MLP neurons of a small language model. Each row is named by its layer, matrix (up: input weights) and neuron, and shows model dimensions 432-559. Each number is 500 + 40 x the weight over its row's rms, rounded and kept within 0 to 999. Numbers have three digits each.
A block is one neuron, or neurons of one layer that tend to fire together. Before each block is what it responds to, as a language model described it from the Wikipedia text at the highest values.

Description: Mainly of after University naming a school (University of Michigan, of Chicago); more weakly, opening or inner pieces of proper names and months (New, Tor, Aug).
L6.up97:533482448478547530544595526452524510607567577432527508600476562573436429463461510502496499522496494487498469539534480511510463507551441476507484476482526477543527491532500505467529471527534519426478476543519548576498474488503515398576467434537433482495533468510511529500415482497501505493503407522477443489528551518533542538496515413619495439498508431421496522490497468505442501554512

Description: The word "of" inside formal institution names after University, College, Chamber, Academy, House, Bank, e.g. University of Baghdad; weaker on mid-word fragments of proper names (U.S., Ajax).
L3.up412:507405521450489571572468464515538432527442419502561495540502534561433528556481492486486498488529468542546501507485496524477510561526494461499479511488502478473540516554540504471518496484432499516447438524476432479482504491420482456490472589484495521490487528512545490503484468530461577463498547538461512425514537555583533488535559510518399442595467479508454500507487520460465533585533
L3.up504:496448452454493490537563464540466507465496505480500528558480485529499444487478433525511558543480519530436460516497519457506481512505559496526531499455536453525508442474508505514511471468480496481474514528480544528556497475442541582500553480470504577525479473495562459463452427540441498500485475515493479471496505464536446488563478545446455588465504394549557539403402551541499518572536
L3.up941:417506484519551523504454496494559565458510593457467550551507499499475509499487496457523491472501592519471536468513620483525557558454457506496454530559507458543557499444526498489516564459454570461545505503486506480521530476472531481528482512434497525527458545452492476463560460522483486529468470475471491479505545436462572588506488491495476512529448480511500566547566470470528506493526
L3.up1073:463515532569492473526483473548589565479586547439531478566419487582562445430464365538461549487461499467458565506458546491477483493516448462507470411584547410502456427478529525450499453534480491460440485583458484513500474546475530483575416596510484575538506574481515522487476465476428548532424517539517459456508609485518512452488469477475475524504478447560530547494444450415531527543561
L3.up1369:493477448552511483533522517544499543488436545457487522572516504521473422487509395527463613508486482481487541429501506510504530568522470492448487446483485471536574496501524481553521504507491534513472451520451528514469543488536601492542438526443462466469492558520518511465458454516445501506516539507490473502513484479546551400471423462552488557505542508505501475539496546460515453554496
L3.up1476:460459493537564575519457514481444522504470544490493495498529473502496448457488471474434459519486534605470487518465509532541537517503493565513551455564559461530465471586565537499503503494515395445462463551500496521479516512480471464572535484488441448461547576427511449473430450517447505460483505517456586572524552547468559542512519466486471532500453482492512478548501496457520464561518
L3.up1587:520429480470521519566447450494505511559494483547470474506472529504420429543424473474484435513452526543450462555476607500415487456470498503518518471552573466596477439514550501481512448466524498479484434568514532517493482515502480550585411463470442584539496495487503421502498476513428498459449434483482522432570533488453541515488577483448497540507478486531491454494495463495589479554502
L3.up1753:530434528496519575497500435515452507492497534530551461491415524541479456461523420488488473510483611550436383561493544556516530544488504512481497439546484437564467459561560530492534461473410490546473510508426497468495498532478492532549478545450495513501490522418489394511460460473515538463470457519474516435516580391466496533599521450515486529543436449510534468488476470489508475521520

Description: Mostly " and" or a comma right after a first adjective before another modifier (simple, unpretentious; unique and enigmatic; legal and institutional), plus mid-word pieces like "and" in abandons or Götaland and "ally".
L3.up21:632453497496519468467566526509529512537473507598503437463496464476502453552514509468491527512443452465523471468375503536558560483483424470542437493504528503427496561457501513477549573500527566507517527467412491397512532488473507455553490449496464507582512548549540478515474518442421511470437504469493456514510471544519484486490471527513525515533464503471505499472492605544523428479497
L3.up25:514555498438504509530515560535561515468468472481486438492502419522521418468498476493451529474509480526515511535468543487524489494456512512531547544528538494483519462516497473459505574472535499498453433502486466520470502403402491471480480382521419472522475523520510516450503517516506512488458448529501508540562510524547481568457556486466443546520429496491512482479507546531509444446479
L3.up93:514543463504529530473505478517428500470461543508473523457521458470444464540499535509486563488510484453524470494422529548528529510486421458511534528541483467419522519472526480519521552413522499498443488453532477577465535460491456552430493450499503510524490495468569475491532515498529529494468521527467518444511471548512426470500508470459562509502465520514528496515463575559518499506518
L3.up555:555505461571491494480467542499508513514446497457475529524590441461422456560493492511496463456467408537554493550422544555515602481486519521547560507569522464448533472468532463463520509472475513497555440509440462434489469516509543418418600423489509489550480550561467489536445522530519486452492509521513531484499527494514434413495535489553499523539495467501480540538481570490532472488530
L3.up835:579507468474494478501481411499522468531513515483500565563491475561405482485526552518511499520404487483486483510461497493536558436514474470489497466516574501511476531465492570410537545520561517512567507435502520582499450543442492487435468549567525555596448440535512452540484407493470476416427508490494429548533473549489477481523494441473501486504443427515531499508463490507479417520501
L3.up1220:530530459541545492531464521542504463515506544452539516547490462578458455488523490540527538502469468420511525507377559485555531444516467448458482521473462508509509444424552515454568511443486487501539486422443535507537526480427550455429471479535495570522475455557515547524477506419555489468468570506497475583490486562596491504424536460457570504458505440455509496517477546500495501459500
L3.up1574:485493437536525498525528462550491421474475498463496467536534447507489486489473556486462523512540469513472461530471531534531488488494484477505495440471537487524470542488481531444497540548563473451503433389495488558482474486503550522505473523537513469471466514605479475536529508543567502513536451447493522447554499483517526450484498518541517509568564466471511498512347522527497472539444
L3.up2014:569540495533517553466515472566511443549510490457554513487438504441430412491536446487511510516497513490520468527538498495512520518527482487549496531479475497430429488493506472464524489447471583456511513560445465503502534507522525492403488525496485520561528461503559429550474491394502528511473455599539436488461497461491440494536479480532523487462565503501534581482456568488523472530509

Description: Short word-piece tokens partway through a word, mostly foreign names and CJK characters, such as Hr-v-atska, Kr-z-ysztof, Holmq-v-ist.
L5.up220:429503480470512462491580531505488502483444517502567486501470519533522463541438534422492478489528566508419499454497532515525457468521501459542485468465501438527473444490553493529486495377532552434495531519548490527519404473484578432532483499499518539541501542574527453434505487522511533540570490524496429382465574484478480474500429513530464532466541452530464516496477462515551489487476
L5.up249:470498455475449486483521570473500556504546505452554474540523552579507546515487556471484497460507449474479520483558555534526470472504512473484537427508513417447519485487465475539492475415460482510526522497476522513503519517460592461485488520542519472554438570490464460476502489444449513513578471595520490411512473506536545587479563447467499531491493498429529504463553504591497405484519
L5.up310:488527464457451491488469485524485536494470426582495507544532499597546517509524505559504506437504497461506459448461558596537521417470482565519564455467526394520560526485500472485504516561533488515504501578504563443440511537387518438501492511523525499549466478482508456459434509559470612487469484512532528483443450497549485484493485478422506460500501461456548478525465510519514495582505
L5.up883:505466482492478482479410537509497442481466528580474492469508472504515490451536456526507500493522476538502571478541523519502480552455432547492481463526526458528445538549478523530539564514502484437524462513468482446478515599487527467583505540526426557551496513538470486560521477515517499485550508525491457512455421498517510509414478461444417457530561561436480473518506575466502499558511
L5.up1552:491455492482498472516457502603549565559479424495493495541500499517467489505437515498517431529476478490508453499508559484436492494476528525597522482572521475446548418578541485562494485481489556523470535530564467484535532518473499526543551504549559585533464429446549440515505467482582508530506468540521542524510542470483506503506494498514451503497546539499447393460490496499535515575490
L5.up1632:479539504524556511562411566502505497518434528505532451598546508483484480501550481483486489546526551444442553491523537550548489460455515484539572499570529392497511463596518500514522481460548503483575541506549573494513530540464481443546467507532470548506451474515519470509453477488482567491441505496481526497418558439492525456542517520480412540489483482477496451457499494535518489537473
L5.up1786:472502476466497497530444500552584503477499435489465461502495446481496452500531572566458541452453459503428459500548533548474523479472430513555494442536486456424527578440569427547534460523453528474466507515482547481489560518504589494584553509493448543516510574440472508426492450480535519452542455451515492536472492566509471519556537417482531498500477508474496521481407561578544468512576
L5.up1943:541529496457563451523497471547487462556500461580411405500530531491509484507567497490528535481455571528420477479579480498553495546470502488499486477488490460506480521503469480461554563499465499508467517495486530431528457449431510474489486505523414464479534435514549497446529495524528572528524459491493509505454466508472470483579462572525497521515493426492502581491493534548559422526468

Description: Second word pieces right after a short opening piece, mostly in names (W+red+e, W+oj+ciech, Jo+ak+im), plus table cells, compound parts (Runner-up, fifth-round) and "out".
L6.up1583:539466499472498550521412483588502526535451456427457462478451522526504507511525444532481544488481390508491488537521513442546516510536533517499464505452545466475576553499480539571522498505445505486512507358572551475499528466505594489523493492473501489543482561530502513455474462532540521523470490547493482481443531478486498538467471506476491499546575485573509530488424494506472477524457

Description: Fires on the "and" or "or" that introduces the last item of a list of names, places or numbers, as in "C, Fortran, and R" or "2nd, 3rd, and 4th".
L5.up533:510447404568505572558483456481468533446465498619516556535588489539481502490556533482509509561443491497507501515467496467477521467417516448542415476514568494475570456471477524482522513448490476535530414479446552496508558537509554490437454450589529486506484503514482431548469456445529522515562453535552438552518531539535426483526540499508496496523464457493482598528503553499505481506452
L5.up640:504487429575482515424493473516506456503485457485470484530502543468525476590500555503523568514430514492514388533429566585523484510455521512575476456469571490501456457519459567495541549442492554453465536480497462506489362449522507448507463494530491547500516569421512409488485535469523537478483477537465495490463508457522470515516436496477514486563508571511446531472546527485531490524555
L5.up693:510459495555524551479530471540485429501451513507473474461528474500436446445545483535457422505458496544552483443481472574515473508381503574541501509537554462512497479485510548532546507507456553451512534456458435505475415459527542422532554438505485519444576482507568415540571467446499530482465507517477524543476447501481493498519458493510501455478567496465508526463494560499507546501561
L5.up1155:486457458516538513513491443511524526434482561586464495473507495551454498497508504492559484526482507528491505486481489459504487487532488483505448559499467470459518502502513542485514514385509423568477409517506488463419564503463580463448479502478511591484437501467528539511539437515523516503473482479498553526558489588586482498445557534491585497575492451544490544496464470554499460514497
L5.up1286:488478481614486498521585439489482474556509424559545520533494529491450464488579551430446526507487505489549463541457520569461458520457560551544469507523603509553527488498469501491533540457491487468540467431505481466485475481495504416489469425493481572587521476516520470477495478465498455493517533568428477475459522552544468571470515486453507471417574550514536590501553473532509503489523
L5.up1503:531477483559490482505532447547495446511472461652570462504441495494487434380450513479514522521482462469426459479500476526493503558544446556515508452625531495500551493465481518543538547511476488566479468426452491555527424430563487509504527447507524525454494478521499403499516535495485568448519502488513447486462478475530430490513489424504468542507475486521460489507508518507559536531494
L5.up1627:532455455528533462521515476464498495505500514495529462553470507502435483530526526499491500537509485504490451502469504579480533519413494446496458498443536514513496506501536510478590534511479566470538504442510505491470569490515465493516479463506442566508431493511529443481494469533435543469511485494492521479495516511537512422530504503461547470558488527435525529523438531492449467467515
L5.up2199:538430446553462556490546578513453493481463529463504510526505491534437452497508509495518504490453502502521462485475519524516485504484488555509470470520600510478485494525515526515526588465445542491453424506462457499499505494451525478545521484573461553490474507534489436518492478507453540488513505500487599483515504551524496512510468484492518473477494489476467571488459517421452500503501

Description: Country names and their nationality or language adjectives, as in German, Italian, Azerbaijan, occurring in biographies, language glosses, lists and tables.
L3.up703:477515480531517496455563416524513462518496485502483494435482555519497438402508499498387487430453504489550472511471494530459499487445461506446408503510460469504506451380563482502523473478478470484581465464492521482500517488465523491527554506489510477552415474515536501462499451455482508499375494526478444440541539544521574544461514485515515520533492531540505529480512483528516511588506
L3.up807:541443520447498456565494512510503527560488545576508517506525528538506503468465468532427475497477516530501461490462540508485560614475511478522477461509482462536433453550531590439497544510492504488460444509437431508607493489492498508472497487517491515545467464552507428491531453461600508406523473484544479414526499486500545548470452495501483577460452486513513556436508518515488419461527
L3.up912:597523504419433521552446503498536488510546545518525494479406497539419465462482526532400468452469509495493462536471601435487462538462540466481496513503540471495558496524445510475526554540469536474524516464474408476553494510450551477424486499545505549560481484484537477557453504519489535443500508502438487450508502525554476560508471526459548543536507402541483495523465499467471461551453
L3.up1354:489433399499538523470517500532477433554481504534516514527508576616486517390438483491495513451471582506457473539502499424531493511494532481459442509482511448536514521559485483383503464517483533551463488470450521479531520499504497485477490547537513565493460458494474516552538415500520629517465556517514494506511539486537600518516519471466481478438472411556539563509459581495466463563427
L3.up1749:580476473500455499585411492542527473512512485521530425505486464443445434547562549442400492504552552464530487449493599518426512538478520498530469508478538429585569499567590437529516512526551506466590530486470516526516537496482495479476415508533447518483465491498442498517435559492550489485484494447508497457486535542519431559524539518449496515512486453534530510470488547536485460548466
L3.up2102:470440515483478516529524483512572561490468532509542508430539537510448501472502508451506498427509488461507523501435499549506525474538481457457505491509510487517489517497539577368505528406505519462531459455492440454492473491414501484461470480561508487594469514602499487493426444486488533428531502568478459475534437482564505555460442487482452557510487463466469514493409543505497481465509
L3.up2148:459509456493478476480461541536500563540456588503445535498506512591503457449478572430498484494526504480496482466522483500494474509490484502482438470506524410531473503408536450505486549474509494513548577523470514443596509482439462466569443521516497512499467575500501513501491445554471582523548456526467451494476484514512487592537502542576558563463533438533505504475519476544529442504479
L3.up2202:564495417522559557522456491498536485584523521518589500443429544578442470440508494520476526513492558478507521466456529497538493508493514471454421525471548474511395452504561509469508524548492513505438498539579549491530563528462518504556553532486473549531435507480531431471486449516429561476436485560587550511533582512494589561440494524460505513481518533569491545484556426436542481473489

Description: Second word-piece right after a capital or lowercase initial consonant, often W, H or K, such as w-h-ite, W-y-att, H-ö-ller, w-ool-en.
L3.up673:504418477417459512525485442502533488527455484540574508465488516505575501493502490493445473547425530472500489466565522527493536552498500482549528534525555497526498418490458490530518482483503532529527468491522463514527554505512539459545540547504522471516468469451543456490488505465539480447503523564488492460487460514487428553518459467503464438534522508581549493478495497466539458449467
L3.up788:514452534497498472521534503492505477578483467562552445436469547508451447427485454561553495544464589551530488537541508485479487488488486565501468455443459454495540504500610528554528409462478551457502551458488518513516487505493495533559464490529498464518486527457495493481478444528519528478469445565550591489564494562450477506535475469436418507446446481538541446491484473535490422499542
L3.up1379:434408526541549503524459426466507484456448472591495467544469504456534468514573463477540507456436532547498501453543455430531546525443448513458497568556468490516505499520504495520498461455524494471526454479503533524502523471487482561552519524518445418478493395438487489478510417497566511451472534515529467583482437463556478429519491460464413540516453471494514485482456516492502509537497
L3.up1465:552473511557542482495529390484531463510496506561443534447483529616487466412513510540474452524405475509476503496526558534519502571534507509522456473472507479469567458538464457504538473522504500475476464516480552537521542519553510513541513495508539490558532406482502408515481522487444529481524458557447512424473508567480550477520513496427476547440439495520563479457463436491515489507503
L3.up1718:484477508505552486503531415481566547551492420533469528529500490502477476538516545494472519467463569515555544508555464512461491451450530528492469445476492480537556450424519560505506482414533525486581434415537582536451512540522526566526449517540515476495543494455444480491519449498547530482461522515511577519405542540470454488587466434461455474504477455534548508489471486495485460440509
L3.up1825:568494518532524507455438438483524605466513509557500487533413532521484466536530464476521563521517509450515547461483548480505518541466563509482480479528481410508585532508553565560487478471549525503569537488506549480476486558485582509496488488541475465489473513412504460534452467502453511531514494486600522503493476441477474544467503503416489547570510464573548493464425491422493497506528
L3.up1935:492492543478598533519507516583543486499489456520605564515394491517446424470488524533479503471501517526534482545501506511563538595409542583503494469488582447533519550490440430579505479479467538497467534462475497564572473503460493525555507556441493507542504496517478492489532487535482563500475491436517424479497513482441613549485474542486525568470500433549491500476560527512552460460542
L3.up2270:462461443517543502469439421510493524492490519577504552527517554531517429503518577473552472460465467470424515475509430573497516536469521472518472437509429420519510500457480561506517457457513492478482451489478517477514564514534537530498458538523424462536507468475470501482454446491542548458523540552489518465459528505550545548581448508548493506517464504573491444456529453500551495527534

Description: Nationality, language and country-name tokens or pieces (French, Korean, Vietnamese, Azerbai-), plus "and"/"of" in country lists, and election-table cells.
L6.up981:514460506564507550506515540511468537538516573530483500540444572508503433428504579480473562462553462480462427470419524454526512524478486461516480537508487509531475505557549488431510494499490581506508418439436474514488449461517495489509429438601492508478461512456484432565489458488509501495547535470515520414544525569568559534452523486475493496482470524476532538450418462473465485568504

Description: Middle or final pieces of multi-part proper names, mostly abbreviation periods such as L.A., Bros., Vol. and middle initials, also name particles and later name pieces.
L5.up235:574537530539479541568503550558567511537518418509434506523446541387534408536522401579516460541496483515521558538492487484521477530499496589495439509536463454492452488559546457514511531488444491559498499508547473505444536468547539548519441560502489502461478478540525526469461491450457512439539551518495505449471579581472476534471547390564398458482511451564590531496495481442559496483482
L5.up592:477608499618562485554446475566569569474527540502526437489466510500441507482464469501494519492488557450521503534445501455496513523483538469548539526463501475459524447487533541539499480542481532432480452444441515511593547473485540477485436468530558471470439447488501503558521511390544466482537506541564483478500575452511523451497544502519455531487418471454599496533464511481522567452418
L5.up770:496497509493563496543541428513529551456505548495557550500443509530506461432425467446468482496530493497476509518515520471537572555460497525429530525526488508503530544376508563462521502634552456457531516494514437563507524502460452463548474496523513490491470515567533454432486514546475499438543501527462489498541511467425597516494407523542500521477520448481488456532501442478522517409471
L5.up783:508474542443524537434470429522533457480528580504548535456510550437446483418395475506494480536471371535574465430533473518525485594499496491514479525494417466524590519543500516390488521518543499519506443537546498477467446457520512516467542509486526525560518537534547470525540526602483530528445454513472537453489475523563484543463553455506430556452459508499485483517465539471502475442508
L5.up1121:591448495503533483491557512535502562424506410563500449540490565513489415544468466537476531569475483508496509533511491498502516532482478467527470533525509428495460513507533541470545500493452546459472483512577541526442476500439458431559456549542484532500524511463528435517492453519432535459500434523485531468522439469496456504594484507495542412521464446476530501464441536504481466477511
L5.up1206:482496455493466435511436444476556468517493496532495474461456477546488557474448470448481563522492419442524605487589470500508567551517518493499464457583523407512448529460479573532472599474502437450515481546552505591489487543505498508543506536451463471519442535518472467393468503517509521477492444488487545481526530454501514572468463504542566500514526445493520473423507455438529444478522
L5.up2128:525533421449512526467452564492509502503534455447510471514525508578445472501430469459377503551480472503410534452491563451507536562492498495526479464513468397465512446517510525553503539514422455487476530470547451543483524460463561471529485520470477591498529545468518533485443464577415572436484486533542566528532525538506500529535449513474539498484428509482464516545510485416521506539518
L5.up2138:470462564522513495518509422531500535514518477538520505582501479514538487549526433510457530562498438486516525510491471438481591566502508488497555450554539465513502475493488579447488521542494475488471492482470477507536490535435477493498428451557508521443534509493524495485426513487464488438478462585508464481531493536495536515535523437522446456457524423507514576533415458451477501521462

Description: Linking words like and, or, to and commas between paired modifiers (mild to cool, directly or indirectly, heavy and light), plus word pieces after short prefixes (An-c-ona, Cl-ar-idon).
L6.up38:465450569535543549523550500492514497501500470518429475570520436475474438515495536521490492525496463498469425498441452532496490550450461541485491460545499473490508456566520547488523457475443516434523507508536497509539480570494496509500452451468521513504467502567551474510515496465453499487490399551522472482538557484525548488547517486515481489490498476567488486425492597537483468582499

Description: Final tokens completing names of countries, governments and major institutions, above all States in United States; also Republic, War, US, UK, -istan.
L5.up383:490436486496516520568508464497495534548530511552566441444439542514510475471486473464417575504473472448465452490561534501496498560491496562509461522609494499531519465488521512482521566492443484488414490484461487515470499524548461449508500544547430543495483530513568459495484527455455488514482498516511563506528527533513508473482366505514542532433474524567484480492483468513540525484533
L5.up442:509503440499448476493438513524468566496477497508460489498466491487484523501460500521435488501467464528485542456474573510495481487478421480490510516548487460534561480496552552462518513511547519578494480459456405464508503490479522493540449457578496498543467533512543415486435556467556450436544570486481554392504453559570563523472530529484481508534480440558548453465514518547474444531434
L5.up1098:463473508481569477486508460597451509490510443523499497481514543538522496486478435420475503573485397469513458459536513543506526545532452547434495560539436464494521487484483532459524522535452539450474351426547479513509484540540476511575506576502488510463474469524518467529449516541508427475478539519443527516525502484491550501461502487521463549502469430514526518514514558562512491425535
L5.up1355:519393529548486473548543490511477557500549499519517546451491452527457494489478489492449427519533502561506505532497555462491570513474477479460544450529489462478487554535513558494490484463452494478471467473525497488504601514486500552457533510528515489449466555525525488481488461426532496478545537517440594480521493488473514515546526522475538538479449478504478458543476475514482482515480
L5.up1521:597440529512498498550552529532472492487494435536513526511456501536462464564512556524485485495501522535464476549521488504510526515549516557445461501463461473528486465506469529526505501460518524504504487439387532442484500472465468515521530491513520442504528437464475465508365509445477542458486555523483490460468449451431566558491576487571463487533477531496523491420497536581486529492487
L5.up1533:470555526477513505564435523486515497501600472494546454495484448538502408470525519463461437564429532460522497514496471537479525572512516543475455552505521499484468507493530509470493508482516513544486458453492517532546525545458575490462447463508505524519515453505497477518464448508435555458530525531464528487464556568544546566455450531565542517504516457533534499460515473477522457496454
L5.up2103:478487483505535481500520501477501523565422457514485501489476475516538452538541513497473522451506550506454495495437496557487579549492504556527496524466505510499468513439498552472503455471558485508531472508473515462488493500442497527484487504526464521539490500566515460453422501444511508410535474533530514524487453575503507499480498538521541477589534517529516579459499440489409524521505
L5.up2279:584491502494537474581510474491466516400498508518459496486428494499441484482541507561517544517441443541491481550441508451563490537515530497543474520568503510460554510525580563446540502450496489458479564463585516525505528493505498517467477478556548538498450474542494468543545426443492459530481442546458443503585450545456508528440545513439509501489458475550490477499555510516489479534483

Description: Function words joining parts of multiword proper names, mostly institutions, such as of in University of Vermont, and in Food and Drug, de in Pays de la Loire, & in Music & Media.
L5.up719:500523506519485499601542470510557492502515508488549471503477547578468526439449517492463512615419539471441491531534497519542499549457482534472499505536534529496493513554488448452527469395429528478499470473573454518460529502476487460561487551549515499536490550506511449545499487458497515509579441584476528502545549521535561507522450416483479493516511483487479542380442505500554468508489
L5.up842:533493451487496480458510466536578466436484481530476517498418536566472469579541445484411492514467466463552484493468555449521451553549433556545510476515433467510559497444576437489551519459405553502514440482503507506495534482545510479571486485516500475435511504433515511475530497564548499457530461468464570496467518557564496514534475493428477460570511513594533444504427570508435574538490
L5.up969:557434416534531535590464516540544499518535494507460476539438474534549504545550557461446527533459523510457470463397509510452511510500434547486482448532454491524499512436490528555531525516539637444547432514503518495573569479484494497500427447552533473411477478495538515523457540540527575479542458493522556484511580496542541574526473472499468526515427490564524483490510500439560479520473
L5.up1108:509454515486550493504509571495478447480556545458489538512455508527487484455548438531448554461463431504544524467511507521453495529489459497503510501496427485536508458453503533476566482473539450525484473483513457482455463505465536483553448524466478429549527506495473492488422430459478523490506519529535538499496464548522538502476462475507459502532489491460576488500392499467551528553509
L5.up1174:527453483490547512520505478499515464482482483526547543482463522584440511511478491531587506529497418489411504533467489486528530523502460522474539428518534494468518528484563541491598494472491503555485520509568499442491552483498575448505436522488550499497485507482505486530469505538467561496491517560529514504474507475561616487575576477492539624496495501509532426536471583445482494607458
L5.up1734:496505506508561537504471513501524512484517523513532450515544481475537496529442520476477536567490567527529467533504560513485569479545452548541462485520486429552493489468534466463508532500514481472442500536520569469545451527481521428540490489499505487513439542474520422520422461505493547527479482505524523447452548540463518553472525501496468477522434380508571554525457449546538421569407
L5.up2021:534446562429591472530492417533469514461460480486495541606505467520528546567515501419495511487455541453453550540471496465514534473508509397487525521551446485556559510439526484517484524480505505450450519536518429511526442549497481504547517500472502556516493502448529492496449523440531511550513461550523514517565524487584507513531444553528524518452492507461497521544569506516480476543482
L5.up2206:611439466450575477512446553544512440486508454595517532413504509526448482461474451543497510456500566512484566502377560499515494593478468491570473497546448476526422571538516516554506458394464485564451482456491460515502508511465476437466445493543549554532479478552594520480506433436521547512490567517485515434529442472514538515488445547530462585423441513469500431458425481453516511495502